From a checkpoint of a small transformer trained on Wikipedia: 8 heads of 32 (2 for keys and values).
MLP neurons of a small language model. Each row is named by its layer, matrix (gate and up: input weights) and neuron, and shows model dimensions 80-207. Each number is 500 + 40 x the weight over its row's rms, rounded and kept within 0 to 999. Numbers have three digits each. A neuron's up and down rows have the sign that makes its largest values positive.
Before each neuron's rows, "fires in" lists the words (lower case) most often at its 100 highest values on Wikipedia text that the model never trained on. A number after a token or word is its count.

fires in: "son" 15, "brother" 10, "father" 10, "wife" 8, "husband" 6, "daughter" 6
L6.gate908:499535464516458547513515486520478509587537524529457551468537463482510519496482568464481430499453497516506494575537489485523442549525460477457516475534548520533462495571504557526478518482474485459472499466532591510518485484547549469508508544547463454451514525483525462493479493499474555506503510502517475480473491530521509556438517558498490583487442390480562483466557522591467545475559
L6.up908:517517516474496456517510457451460489414505490552566605560405484566467526557486473415546490575493452492544489488544509545532499480484493459474543479511448514518483571514470512472477533470521492483553542486430512493531499526560572496527520476519481433514412517488529476511440494457518519512601522436531426431537531459391571527490545531461523464505421528422494533494553462581463472457494

fires in: "not" 30, "available" 7, "never" 5, "if" 5, "notable" 4
L2.gate45:472429542502496498529479490501480563487492573460469487501507442534474513505464462517522527493477550506456526487513462548476529526525553422487584480486525484526401514504567476450566529513559523483408501467567538492568498527517475514441520436549508507504529454476471499499519543532474567517440446491437516502539497548484516521511532489561495454582506504477415467481446483500521487545484
L2.up45:491475498555491490491546545544555575504494611406489504526475504531472477468515483498447496488467496461460487509573545603518472530493509474538513511511465475591513492498503455479480452469467452487514554445558453522532474455453577511496534454531431461420578470515462439523546557515487518453496433531473459452518513532501481484418568524524568476545508507429471525539450499438535501497515

fires in: "the" 27, "and" 12, "of" 8, "release" 4, "his" 4
L8.gate782:446485508457542492519526502478546485518426471555482517489514462470490548593471463513460449495472478568436564514529450466505502490526436520514486430495513530478539563540388513542510502456555435564578505495523436431550478522434474490457479516450468453481492475535429466504529499502366503527494493502510473516574454495513454463493451530486461519553503502495500483408518517562450589472528
L8.up782:471454471489456546529460491519484520434414531570441534459501488500524506479581506439510484484511520550458513484511467622504510449527510497532579486496504436527486478486422482568497472514520521491497526556531461502455434515502517532505519620508492575568400568487519456498481515542453536443504441431565526511457523539488488483481446558474514479535509530506471470463490437486461581501541

fires in: "best" 21, "end" 10, "third" 7, "fourth" 6, "outstanding" 4, "beginning" 4
L3.gate180:511501543453405538550480524525413563514521387521554504536454501437480543432505490533499538555463475522477546510528499488436475489559468469548483513503436529480464510451417535526469576472544581439453484489539488489567474616570520498427514531534521482451404446460507456474547519453494598564517535499537517480507558511530502496512522576509540518510528471479470479451545559483456494517459
L3.up180:552543508496435484412480498497511485498538479525538495549428447472534588497460431471506547482482482502508456449494526507516476446522506509537467556532558430417594542478453520430478504478494529460574509452527485472540521550516496447555521518513499476436466535435499533481499508416490524520529427495540477500448507463538521548454556496499571624520568437502536491459518477583478469481523

fires in: "or" 28, "and" 18, "orchestra" 4
L6.gate143:497514567462450472472454455502524467529408503501505549478484492469489507548518495491446506556575482485526516478503454437559493563493433439524539439499478530529502476446475471485498455534479474479470435488541470425468541501453473493521491529485534492490473484536441506466490530581452507503411499472548472550498448449492470459456473474516504560594526456474542423554540401443534528465464
L6.up143:461498432486447448516525532463514553441497470460490522505428448544451504488487435463486546526458527552492526577443526495487374493523536540420560492512543496492484502533417513435545446509455458512482494514496488510592480548548526496466461488487511474493521490440549456515530531489561505507442536523524412548407471482489457427508494567525543453557558473555520558537471479488465541508541

fires in: "at" 51, "reach" 5
L2.gate356:476452500456503368519541536407417446423454549517528550495541471550486534511480449500568517534500529495507540501536542456513520487557499558521452548489418501426518544502506465579486540542552493495539455498493485534566414435448488576499489488526529546493506445497544484399526487500509476505499501447409481479462458479459529457472468438495515560470509584486482489503472507468471480493523
L2.up356:487440502511488425522565510533439423533480487443467506521469500476510546497435503551513536470526507510553498562550493545486485457535453465488528527512482488502502431475582466494503542516493418524575519516440480464542540435555510532489437557421499465521458537466483480532518534528474538483486512439510482498474493394543532567516450478484465498511475479498478462509376557561465489506449

fires in: "was" 64, "were" 15
L9.gate351:478422463413493492559494499569523548516434496468483510511511515445506453431460385406525480470529432430483576474527474476520524455524606521520514541549502528434516471516448497414452440532503518547432492512546446514543534532529481441476435484558515535521469462480427504436580480530472509518494523471485516511552449487452471477516519498452564521506444474515455493523492519533456499520494
L9.up351:504500479484470463464458463492523546486481472587462520521548518470571469398540539591519492450482516514529471463443505498508519489457538550511602517474521573444544455467492503495558519524458476451429490572481587519560499567544509560507548525449488515522505505450473542477531517580486573511455556485559507513451464552470451512569474521494534464560482513492468527501515498512501417433493

fires in: "it" 31, "there" 30, "next" 5, "that" 4
L3.gate107:566507499537461524469540521467452470508418535516492496482543476490490499404434548510473511491474512489539493488492525519477538553518488505414564446498436533499468531489508532479488470470471527486503460457496449506557473497522462537560479510446548480524461495484536462499489579533536627447506571509492454428523505479474579479536480499540567536563446489473526484469566516477485510509497
L3.up107:516528524440459383571483542542491524477481511456493544520477564477467519473482566546444526503539508546495480532494550494442521541494549579398485452570434462540464556457527471504424509566482527460504499484509543484488441475507391471568486495428475497492587493511505458483472522517525521526487511505467429513518487474535468517531502489428486497516492484532544503519558524475494525427486

fires in: "his" 24, "her" 11, "and" 9, "s" 8
L8.gate776:469587490549515484522457580509505538530579537493513443502497522514466575483427497508457503483537517506500541499518407531443489518439450478530530499479517617492529486469482493502495484535506484501481528501486467563504512568536546463432508544514466517447505520449455469520438555513516483505455528468589411475473477501528539455475493558492468502511458472546463509568511466525495472477471
L8.up776:572435510513519554488526418456474481480507517561525507532485531476502489537485449476528495445507485462408502479532483421493523517428490463467569469485517498486513528439438586512502568466557518484493510477510536444543534512544509570467563496562502504535478528526571476515550455467483496557489506565486450473469464516518504506454537544526493480488521463487484469544507570434435541583535

fires in: "of" 17, "over" 14, "near" 12, "within" 7, "during" 6, "in" 5
L3.gate519:476507505527499436488539407509480511493563545458524443511534469533517515477490444550501509458553413488466491503530521497494509473381507465501524488573545467523551568448585473495583521480567478473440431499486534523504515478479501565489575533491482456525557554496567566489493471500583473507501527530547463570469522477527509441517531500533502501467520505498487465522567436545454590444485
L3.up519:520540427518589506508581468555462478522517527533452462474501559540458570530494506437489544505542454439458436450515547489433502466516493473481502507493568537476465547425493494426463498459468483392575509506499540472498545514556509484473505507465511499508541484516559441498535523535514475526487483511546457518502494476554499532489463493516453504491463505532525497502490481551484510428482

fires in: "the" 41, "about" 9, "early" 4, "old" 4, "young" 4
L8.gate817:498496598576390574469562495536473515494519586508456557556422448486436442491493488584472568469463515433485530543484540548459511526510560456471555585520476513482510444487432488547478481511494501449472446486485461490477477419524487497506540535523442511454489543523506497562487529521456540512551465462415554484509494508515503485537462495479494455535474475508519503502475499502444440448585
L8.up817:470523526530374472550499575487498548507487481532509534452509456583421529545512447485534526520461477451498482565507528462468496522478493517570537476468471449535552609406513541455515453495517530479549459547509603527527503464496462579542510510525525513445520501506455488566518472494548550491463457533478464456497570499544546512476500486537540482524478511489471514488563495448505561504490

fires in: "to" 31, "not" 22, "t" 7, "cannot" 5, "never" 5, "must" 4
L3.gate772:455465528476546545487488544524466525460481485464485498486478550499501453538431477466516441459507485464498449579587501527464428397476519469486504574517471562496526508503436463520492523505518499448444487546516500527555512466501460521482503481437504506499498484460422424518505528505470576470512453501455550474540510526505576528573485526568496468443480445466467469491452471490530556460498
L3.up772:454453490539523440498507522510514517480505544481467486465501564508516419549490431374506473495485517473502452460500495461484463509504531572504467470539510483550492546514496511456497472536433506514520482504582493455532563575468438491501514472524494449600461493537493560503480545503472587519459476433437493539548460541504485535540565484479453546566554552494466584510608441496457581482527

fires in: "i" 18, "to" 16, "t" 9, "can" 8, "if" 4
L9.gate434:482514615510494470585470556505514489467532529489532486415486520457465461489514448485429482484453570458477478496570531515513523533572552497499445463475437486499469584500550567476504498465476503474447550556520510441502509515487524541498487490496536533540504464451484473499533492510496573543502537439466522455481516432495529540465515511586548558602467498477495529504502456501507581443549
L9.up434:521523470538466487501493503528507486556423431566486538480484491557522501462450502468548576472566476543404486511519463467451410490497539467469464568499534524445539461516565508523516512537499516507579481525544475542494460478496509521534495533543464441542508537486539547478477518422406489537479482510545517488460524429536496500471578530478515492448467554454475500509474543531554478514488

fires in: "on" 46, "first" 4
L8.gate985:482554543553545479447425511482485475520545478512445484480479517536494536474578451535496395554535524446507553463469516494460536482521437514547506545472527551489563502432481461477504496492481529515466534454529475558410381462566497449511550434446469565520582508490487529513521464525454551514585446490456532466490487515487489481504503490467557407442532543514464469551548534563468496518512
L8.up985:479519522460510501527526514481473507492460507496483513515432509517461497566462543525552439471481480485527455518501484489509477513550480515450509492477487504563485537494543454430518489484499532493504531461471492442611446515441484487513478470395531526518439473533496477528440496511522531440491567503471458555565552447482525497447501444450498446521507495530506575482537477430470550398465

fires in: "to" 53, "i" 12, "t" 8
L8.gate786:534590561532533489537479498513537480521498482546475507411467539607520471448545517477481472553561555513473435570524554532555510449471499462441491548459527512557447559516540524533512534465541528506439466564493500481515503462440492476470519571481529482475448410514511453479480523477458414476500409512523412525539518528472526511516545513554581455512541499508509420512402475509434584506548
L8.up786:457471522496535512456502401598467541392436549494460485537477492502479484510517566480542453443486511547569460489485442488537488533529466481483477502488481525460471575424453493446411466489560506543593514479431510422553516583445459573515510461557484514540564511444472520549445537469470537527509524456478561512433524494508478532457521574488527504517509511498446503447513418505484577538503

fires in: "years" 21, "year" 15, "long" 11, "on" 7, "days" 5
L6.gate159:482542570548495518475486533536437545503500454442439469534467510467541520408504487537533495533470526447476529385519477480524474578566469442462538522509534488507615512524499506484517453492533515487444566458480505498516508500567578489502477490470478567522547488549437517406477500549523532560518476486539484500501538438509504479494546588511494467506527557505456505544474505529565489543524
L6.up159:464521578529488500458519544497491483409530484534570484499425410516506545521519480476478528498481510500464536429491500482451478564535432409414546487502522507479543513456493447404547494531572535514500532453490516463470534516527545518548520548498498569569509582499543459482464533454429516507548574532482509505509520560397543474507482501521520411528452532586506539474448530517518578529466

fires in: "no" 49, "without" 9, "of" 9, "by" 7, "any" 4
L8.gate636:564478454489569480513443516449576558471505502540442481501503540497497542419476460459488512455520562447518543489494469506499538460470561490537477453486398567474498411520420553492465514576478439527570516481472519551484447519503446520503505526508502474570461515473476521537446460574475534501461547470486475559479473497545532523540505513499545529494500546519479512478535483527504542544490
L8.up636:497467459528487491502481489537508491477516472496468519413537553541559529488465482530538472504462476540472585380487497469493446443412508482491487487441492495496417451515437453483509491448475451503535540540519446474489524453461478493546492535571550522496453524420522505454400460456463459545476453509571515448486460469415485508559530549476540624566504445525555492491455489525499500489484

fires in: "during" 31, "in" 31, "of" 15
L8.gate672:537529459530487546481493541468513458534514453512546524522446515513514483466581500506542502492478536434543546526522420524521608499519535467460555459520524437476456482489458577494536521587483498557455548476497501542442555497563491443500429508446483458519539520439450514489564539533467541485519500452472544505528495537397471460450499579416462485502457468487496500434436485515503516448550
L8.up672:543520549485554545461535491538575465518498452483564469531534557456513547482523500508564487518534401577488575468499501538457440452506496481466497491502487501576515501519493475489555555518509463483467525492458541556487484440521475517574550484562585490524528540467547437481536458461536527523486457518451500489455501497458543465551507415494523444420569517474420538526518484503557524530532

fires in: "not" 28, "practice" 6, "notable" 5, "noted" 4, "foundation" 4, "services" 4
L3.gate1010:506490430548570576464493501570522531420511529454574462407539541576466565478526439457474497498499473460501409456476563527459536524476449555507511512454488539421474437523515491517450495500530480425533498492519443508488495524496507549484467518474449493501563419534504535513463516514441512509486503543540484534556527478517506470493614532455502450463561484534498554469514459493474529457446
L3.up1010:404496470480455476512510495545508511442465550493500538505435564568476592427561478498510494469548505442491502500540558529411490472522456502511459466439517584482509509528533471437420507526489508515570543554465471536536519518490564533457499567522480409456446507511491491496445487492503489480510572503499462481541513468523515520492514532437468502535527525493457541556542457510517532461474

fires in: "not" 28, "remained" 8, "notable" 5, "contained" 5, "fifty" 4
L2.gate271:489487557449553524475530490523450519530372533459519500465525462469473535518534414426511524576490617525470535508494527467489484464559471538518506502508528523522490519514511532533454469513509521508584487493508471441608458518414506521472574507471479540475529467453509525530425466460536552564487511447425455536516450512500515516527533460494466457415538497503582481541499454443541506420382
L2.up271:498478560445458474506552486559567524526463478518479515463527449474490513466516463473456503531582529542512494514524444474491441471511522479498527457459466591494451467544449539519528527505476457518507515503521428467521499517482499523417477513520545474481461490449492536471462507428489516561473475403570479523533458468524530500386517524535543523455515531441413513477520539476530548509466

fires in: "to" 27, "began" 12, "help" 6, "and" 6, "while" 5, "helped" 5
L9.gate158:477483496496541577518519440497549564499461513495529420481513471530459546448466522502513569500542575476491524526419466459471501574463455571466495426520507502568425477531461496455537525430486474493530544483564524460466442500531525528435516499508489459507464555499520550545513469589523543449542498481485546468509464504524535539469545524465544553431576496446458481584514536491524524490413
L9.up158:475520538463505545487479466527572530577409503480542505535492469505486486485568456515502456451545577473532556494463511533393518569505524553517501419494512461540442524514443502434544547518525461445504544489497475438499481505519537540546562512534439489555507564475488550491491496490421461502463536551439503468512469557458506533536457536499512482505516507467467439457539560496443460491465

fires in: "as" 15, "some" 12, "various" 9, "this" 9, "or" 8, "a" 5
L3.gate357:501592467531537512514433506458468518523469522520502478408433439470512477549489538502512472567490516456535554498566479524542525560499548508489512522432539501552523476488495528510450590504535513483465476476497489465481484552523516442556567469539542453523462476558507540445520502490532576554527416549522481518473426543543598504501507486504464473448506485514566492546514565472464550472562
L3.up357:501549406516484429505423550462514480471462537537516480490411490486460580463518502408521467566445510450483543549471512540496504569536556539511452474418450512464517456517486476534517517492545576492465489382562491483472456527531493474497582437554488495441505480441508488524503511510524544524489483526544488522496456570460530533546479459455505520518529466480496457527439503426518519513508

fires in: "and" 39, "to" 9, "singer" 4, "founding" 4
L8.gate564:461527585571472528488486389482449468499474497522425492482466472546470567442458509489492518532455495507495479486545525459552460527486478453465460481553533445481444463465475494562427487556548456483564538527540535544555443502512501523490475522511506481533517481486527523495440521525548491488534476442508541514575531461492523452505532530480478579446509489514572504438474536494453513513467
L8.up564:457529483511541442521482467502527480472464462524456533475480436544524426505488539508478510479552479519485541537498490520528563484541457490509474516486573494480551501538514482543477473503570496499523545465487420568468443499463479471517555542441522419471529477535467490564428563478539419444506575481490436493485599538493476498490484498401492531509440450490551486491484457493488522535494

fires in: "in" 63
L8.gate690:521561436508512388468469502472532457503490492488491558484519534499532503553468430529493477449484488504486530498500568509490517541497486404499503459541542469484511536549554572442495517446547582512466502503550496510539545425492503548476447474471516529477516441524454470514491477505495520495453462452508514486490495482489522437497471468574486553521547452569565447524501478532511482546488
L8.up690:476493518512514540474474524531566493499528367491472463478452450556512493478450505520540475527509496545464484540481530580531510423465479511484441427506478508476507528446459560500575474522493448538553506466520455496546574520470532453511451423414460480493539558472537509499549507554528488497466430507417475408551450453525492468447506592519530540477431469512461535526533524535498514470503

fires in: "united" 47, "career" 6, "chevrolet" 6, "community" 5
L2.gate470:507525490536465498493510499539505504542472602456439531517492490542521559529475524485508498552530485514502553444469490572524465512459467524495467528517479526450503512514519509435550468485538479501437491512512546490433536539574465469419431505469448478408455464424548545526491550419504435516484544502489471547427513471559469447464488523530492537526599470492555464496500519515521537510521
L2.up470:531481579454500555478479475367528422518471535432506498571489503465466573551411569464551515520598479465489556463454532482550453493540481564490539511456527448539532482444535457529598556478522497518535448452436454452496466522511558537471430599497513519469536429497528465555494479461517489561560487449495481563461488523485531526534531523515473414486523454458404495498502533402503458524525

fires in: "and" 38, "as" 19, "than" 9, "also" 4
L6.gate758:502523519526480474473458551537515468506463486540490517455476480470465461490569496476422521547497508491520544418468515526523500541510553447525497543567429540497440465506485567540520467532478495464453521513437491547551491464555541581434486484583519451577426546518473526534515464528546586467469474497478491515532479468393509543508455464484483500470482486500499550532454527502475547447521
L6.up758:495524512462519379535486505546436509440490564588513502546484432584477523499489476432507490490487493415508469439541525448531491449482477502485469512489490497460504478534546576552529584504552482566493450537488396498500458524519515462445545523538572418531558505454516494567530531470511492502527471468487484526477540507518562483478570551526533535534406423537593529524510466526401462535547

fires in: "1" 15, "in" 11, "2" 9, "a" 6, "born" 5, "0" 5
L8.gate620:530552529522587489449537536522464425530483468503489477561510481558545547470569523503543426522461504479421457523472534473465506504476459451535543516518542511484562517473521535522437469435544468567515524510524435540530463480530474532479532468558491503453544517484512460588577524534477518478425485522526526466486546467486462510522487524498495492439427497501471508500464504537484511463551
L8.up620:521507495537547475438520548473482461540515539499459497469507462510487576510524503425480518475521484454495456551451470454495495514497500540577526468517535492444486472519516426446522507470497479589480535512483486504484463518540530552553543473544437497565539568602543513496457479453529528422567513512472538485504568533430525582482459509475521511507538450564478452538514493498522429445453

fires in: "s" 31, "his" 21, "to" 14, "her" 4, "who" 4
L9.gate3:534497507468453532482534551508515471561512479594550493533522498489564477469484500520494465459521550562452480530517474459559490539486450515462510494494483402546568525480434495566514485462466476503471428443534558476582502499498505482466507549467495502529513578395501546549508444588532525504485550519495523574504408482517552564551451498440445472536430471478456501400450556477551454509505
L9.up3:456567504527595545508473568450544517547503503568609468580478548487554499533436454465483424474451505482492507426555476462568437511539507450464479476486472502517449513520441491409573436478516452542528522500555468543556462522550502514407536539480499533480463474470462568563462512484541594491522496486474460481525522522475541505562483489522453489586477561474459484519529501520460468438449

fires in: "was" 59, "is" 13, "be" 12, "been" 6
L8.gate450:525453515440518475500459483430539554538445512558432486445531525540472571440511499438443534457456536496511462519489520533502452493510525524502469546523457572496532456536472496497508479500451492522533410391570594507473545517403487537544498448492463513474457488525506455436530493557516509507510559575495446566519497501472464506524517496468448548503474481572440521523581451497455447496524
L8.up450:510481462482574451565503515479489576538519464445511488516501547494431523512563456532538514473420468562523486446541502517535492456466524428461392491589509585543479434491484481433485528512526563499541484504478503503453544470458514567486542528518513481485471486526491512478468455466507520503473443481501452494575492490466481436557475437472488534498544459497540532546485453451503443537537

fires in: "and" 45, "s" 20, "his" 18, "their" 7
L8.gate186:480489488529485461527466544489476500582526466583469494524557510528556518401458482476467462451504537524522453506502463525498516475516551535402523508450447491556574548462488517479447448436539505518384512508544474518481447537498452482546577499499433474500546516540430462513481461537477525524462456507497509460481461502569485590522423509530539496525488535508552505518480502478463406502499
L8.up186:418495476512514455473565512461527462466533467550510465430496467474517491417468467464435486430505500507435478534518490555502526604407516492459524554494486518479520495442523536493486543528554477523479487459574467493507494521508480550540525507497421528499533565465430455510441464479474460500445514491514462507503471571557513557473495496516507497532474451506531435531497414504438471507551

fires in: "after" 16, "to" 12, "with" 9, "despite" 8, "while" 7, "of" 6
L8.gate529:504558551471491575570553525483477476500458505550498513475484466494380562525385512471494508576477512518576515483441434598466512502487565524416580497414507484485541458486495534528533460501567498457439540500518474501487484504563538536528528525511482498536547505436544523416495476484439472491495520453496543562494494530513535491477524512519558456525509506518482507534495550512502464497541
L8.up529:445423484583471503393524544561515507472493495498550562515470524489476401489533478515494538440513453503448457510520514498552480559525474505484500575493451426535461535516482440520592459512501482448532488439493510572519525519493408522510533487469502454449535514507512502504412491511465481492435481415540472535554483507488465567489434463445524508453502463513485455566537473497444534483466

fires in: "to" 78
L6.gate901:416475551526525496448590492515471503464441485455513500499450457575492430454563514490511464503524500569486506481564467482498477557551490500454548498603477533547499501499469468458527506541440463470523494530553508528583514478448466543516499467496559490485528543552491519460450467495484535468523463455521455541534491532461501512529587439494486457411517506482445523432534524488454584580501
L6.up901:509547530463484542516567537540537528523531449511486497540500551477530458480463481406428468571478457473531475536482508530639477508468542517516506464492491538524523513478455442466546548510519462489552533490589512497512501398499512477413498455547531455607495558549521569572478435472488455564509489510464530495533473512460491498607463520478515488473519553519409435507479526500502471565491

fires in: "the" 66
L9.gate744:494541484469517440441449482508469551507422502491477472498569484487504497548429520478460545455556485546515477526521504507475527476520446561435541508501581470454465500437424500566528446489472534533450570431546530510526506431482448528531480528508454485514518508524510566468522461491524479551516504524535569461548479479601508484547507553497445479539516587514544511477526546429486526494580
L9.up744:453461532478532450559513463569494504470417481511405439517464530531464412470504494524473536485486534552499527500455459502501493508463475510522503512584464507580513512486511471507474535531507525450452461475571479515495479462521529453414524518433510507546509454469454405554524474473506521475491547520612507471498496544534500381488457559497510501611446583518467495600530485522538545451540

fires in: "in" 57
L8.gate1012:532626490503494474528532479533472541513520494544488521509492518477507547479547568547437467547459567528454528579486471548596474503569494458527508466484473480506506548485512462436489483465509504501397485459517458447488506496544542469522547510496469537503482436481517502407480501532507497563495506528530587451500480418517471489559455434523517457577471503492461517532470460522529517463528
L8.up1012:520486457504571426484503497463510428416509444547399511532488479509469562457483528498548516555518512490515461459499484468421484455447525482426450576568502506433520496419427531456522513462492547503471549493543556439526451409545432466495581545476539513567575500488518454499507500557469519525445485519552517436502561440535461497433447447450494535516464477505445443558528509472525513490565

fires in: "of" 25, "their" 20, "his" 11, "the" 6, "at" 5
L8.gate606:484509541431527569478484497565510525462560463592517499462509493476503488533483539501422473508519460477540471465465549554405513523544537545450418440466547509540519492563517479511540499478474462577482561515478548486536448468522481489469470438419422510475493473489593449534465508450488612527535590472523473468462488488539513441470553545477519561465530516547518467522480485532471510398573
L8.up606:509511445488552518426552482515466499468506566497461530499498585478589558418518512572467488476441465451569497427476560540460446544486535570467492490433502553502520494534572451510456545469555416522433398553555504470485484614522419506511460520498505423533513581519440442523414456472500515528425439537459497509459475494475472485456428464495427531467472482537479522488473480574530374474472

fires in: "had" 45, "has" 9, "have" 6, "appointed" 5
L8.gate260:522570473529496504512524538480543536516489487489503514507511511533425467474464522446447462450435494485572587480568530506507556451545521502507514504509480434501490403492504584541506449469527496527423595509538415508587497574582434552527409479527435491577520525476481484482406468499481426524439512503547534524514460567552474474438527507496538412467431528499472451506470454420560478506539
L8.up260:468467499498545512524472493433564436416500533570549496460493533510606498560495528449453547506445480485522571501466571535485493565569509491531471554536522474549486420478511489529509485482582516559448501509488563497470502446571443517468476564537536520502500541486470527439468493506451503531512473536529446491558508458579469474532538494500472455539448511467387409539510423532507376496528

fires in: "on" 40, "close" 9, "via" 4
L2.gate908:510511454469496508509482528543512459511445488549520486521558510526536499525490467466565501519479572475478539488549505493463560482507581597531404519539532563468491437512637534525491566469589526474473484458436521538490525511493547512510470475469480499487466517520552453523499564572527581459526480494509421532483523467496455473510542518497446540459540474494477546531507503486578519512462
L2.up908:518439495505491491511509517494471563559475517532482529509481459456527567467471559515466502554458534572433512460506584439539449533583437482464533488563543510415489474462465484445506486498541571512470433456436550528446414559578495525536499474441504534448467456498493441525525410514484460504489506498493416530467488456559394431508481475539510542500481532483509519462455471502400499537475

fires in: "was" 25, "been" 14, "be" 9, "is" 7, "were" 7
L9.gate15:499488501542451540540482515459469532516447519459521471555426533512538602568523454516466479482561483504469417490462461469519603542490451453535477552543512485540511466527484458502491499436442450534537463436559510517483515577478524540446457499515517502506506505458494449479591513561496550548493510507410559507520474446448513497472493453508512545477513512531544507559518476561524459465522
L9.up15:490503449476543445536545528525474496545461551532511500575523474384435481489578481445560487481498528460506459526461468521519574489479502500532527465523475480421601435459444483482549517595514525556460499472583557515502511523513464525520435483553488526460534528573451456499568491496453518452496504551477522491513583550516453487438521445514509524522502493506543463469449441480594503477502

fires in: "to" 30, "by" 19, "of" 15, "for" 5, "among" 4
L8.gate826:513526513481492557499612542499448489568523517453442475559544546483478532523509461535544479501557566440468499528586512474449420544487530530481540409485457511441457540471449486459508567501430480514508493529461419497456445450552449497516500433471590564555435478487477362508573524521531420551548482504489504520476456522481508482549513463488510472497509455462504496526432576497492488518496
L8.up826:451521473446449519486447491487549546490456476509483463491559504559495429523496488456515495508507460447512558497580444547511465517539526567516470422426503466465534578486446480477518528541473491505464504538486529566514511446476441482532529510460539554555567487482508405592493496403462537527454437553541541487511496501494462526516550512546508503443584531518508470550510437495503518507528

fires in: "second" 19, "third" 15, "next" 15, "first" 10, "fourth" 6, "2nd" 6
L3.gate645:549509485543504506485484470484529467510502528559483479495450470514474605550441505407564484494436482593491515560443552553496498513561507419482547471458457517499560512508508475494519487488529514506560489497500459482525516518531481511548502508544427539522438504499460507512420506450507565527450534535509447466423536448479509535494498560424548551570509518519531558468507561515508470516490
L3.up645:512532485499492538467566509457483567467526450486540502584537419444530539551511516533575458512540530561482498506507570541459438542555520544491514543515457530508514535469462490560469407422546542537484566501550546502509466467506487491593559501448513546458485433460485511488426522527500536491516526541478451496467535460486482531497465555452496499565515479527512502474540508523563479518460

fires in: "they" 41, "who" 12, "members" 5, "forces" 4
L6.gate621:434524521403503430533552555473586569491475428500438599521495431538564509532512526446467500486512503555504449491557529542520492498509513459499486503490469478449460526499523448467480546466460525449481450500564457494482497557534466478469485446535572496506467547486422518558548483472485515520488554455476606484523458585487434523524570527502482491510491558478445481519536518495534512448499
L6.up621:497491467502463455450557517507569472608547471489537523427500505534507553489504511476490521449437522519423542492505500510492492478536386525506576553498502528478502478414531540542512479447439519513446488556461531498513527535460465500533584491452412519493460489481440467500493546588512548495538511503450484509567530473514415490453533527486476542447478393515485450457480509544468480484482

fires in: "after" 55, "during" 27, "following" 11, "attended" 4
L2.gate976:528451516578532526546598450556471534528498472516484513463502550513520441438465460481549507441465451378535560487596490490532495492540436500543520435491508610559521475489529452519518465485445476508515534415476556498489514481548448488481445470519479495418418507449510504546515459432429550482540554479487507553526475553450566509492496489487467501492487514498425532538500525488520480547494
L2.up976:434550474500445550505523521432463482521501527489549474495514506420463484508569539495516495470428468517476519512529498474480493472472486486503527496526498579510501449537445469486464495481476513482481534449502526504464459481449516585540521475516519470507448513530471533548526522495536472578485525559480486497522520398527507476533431498501592559474545483479460395491518474445459525488505

fires in: "known" 15, "in" 12, "a" 8, "on" 7, "different" 4, "popular" 4
L8.gate632:508666532565512492469544493513494490507501507504484543483466548506548464493526527452510533514510454511457455510493539417515469527440522452527531473538467546504486576539596388552481512447597486476514550531455508514486521518486504475562528555530421432463463601502455496525513505526455499460476459511574483471409571490504474543533526468487552450477439521451483568492496482546461522411490
L8.up632:460490500466527554519506473432526549546544479491501522506520478480482520507537498509524494514478565538504525478443567476483504502456467504472508448516428418453615467464496484530460472505572527577472501403494547506526510498450514449544475461456498450407504410444451471468575450455485509525523430606550490431486625534474452473500516488542482508470495518505519506539523516420505498486475

fires in: "of" 46, "adamantyl" 4
L6.gate649:564400514451547519409545467563507474477538523581419481471495501546496425570404466559475505530473505483484519482471555489488533436523528530437517475501499451502569560532476458570469564536522465496522425515485560501496516539535506462543467567533484520567472462520511470513504480529479512485484465495493365546476536440488484491473485463516458519457471451474482440531472582513569497492533
L6.up649:508444537439473524477538476534463552500581446598496502516440540565511470503499519436495562467496501445450474521456522528581473478515513463499494512583475557537536432485530526483454537466602459499519459496538469466420496437491520493495576476425524586455464499485474448444537567487503546564478449494559460555565507527456541505448487546514482460515510483503502464499537504553544500443555

fires in: "of" 15, "after" 13, "had" 11, "and" 7, "having" 6
L8.gate615:537587572576530485462468545486505553582550514461524567517500487491509509541547514524451457501473503486509503471500467459518516555533506554434522526471501488463480469504477514485528490518518492457484584501526528566566577477557435513486549485488450504540491491503490529519485554514536463482472504469540494473498468549506469515536508429506549508509485463506473473552456500492524508521510
L8.up615:479547506537451614436579379509489561479544507547446516449449467487382494511404469482462524406517450507506540496501515473473497451521481458531490505503482526503520530532497472451488564508570502534502417433565501407443550446489422496494501520524497451542514508492490478528446503504533578504488554499538456543552527462546449522419505485447482499530473443425489511474509481510465513537474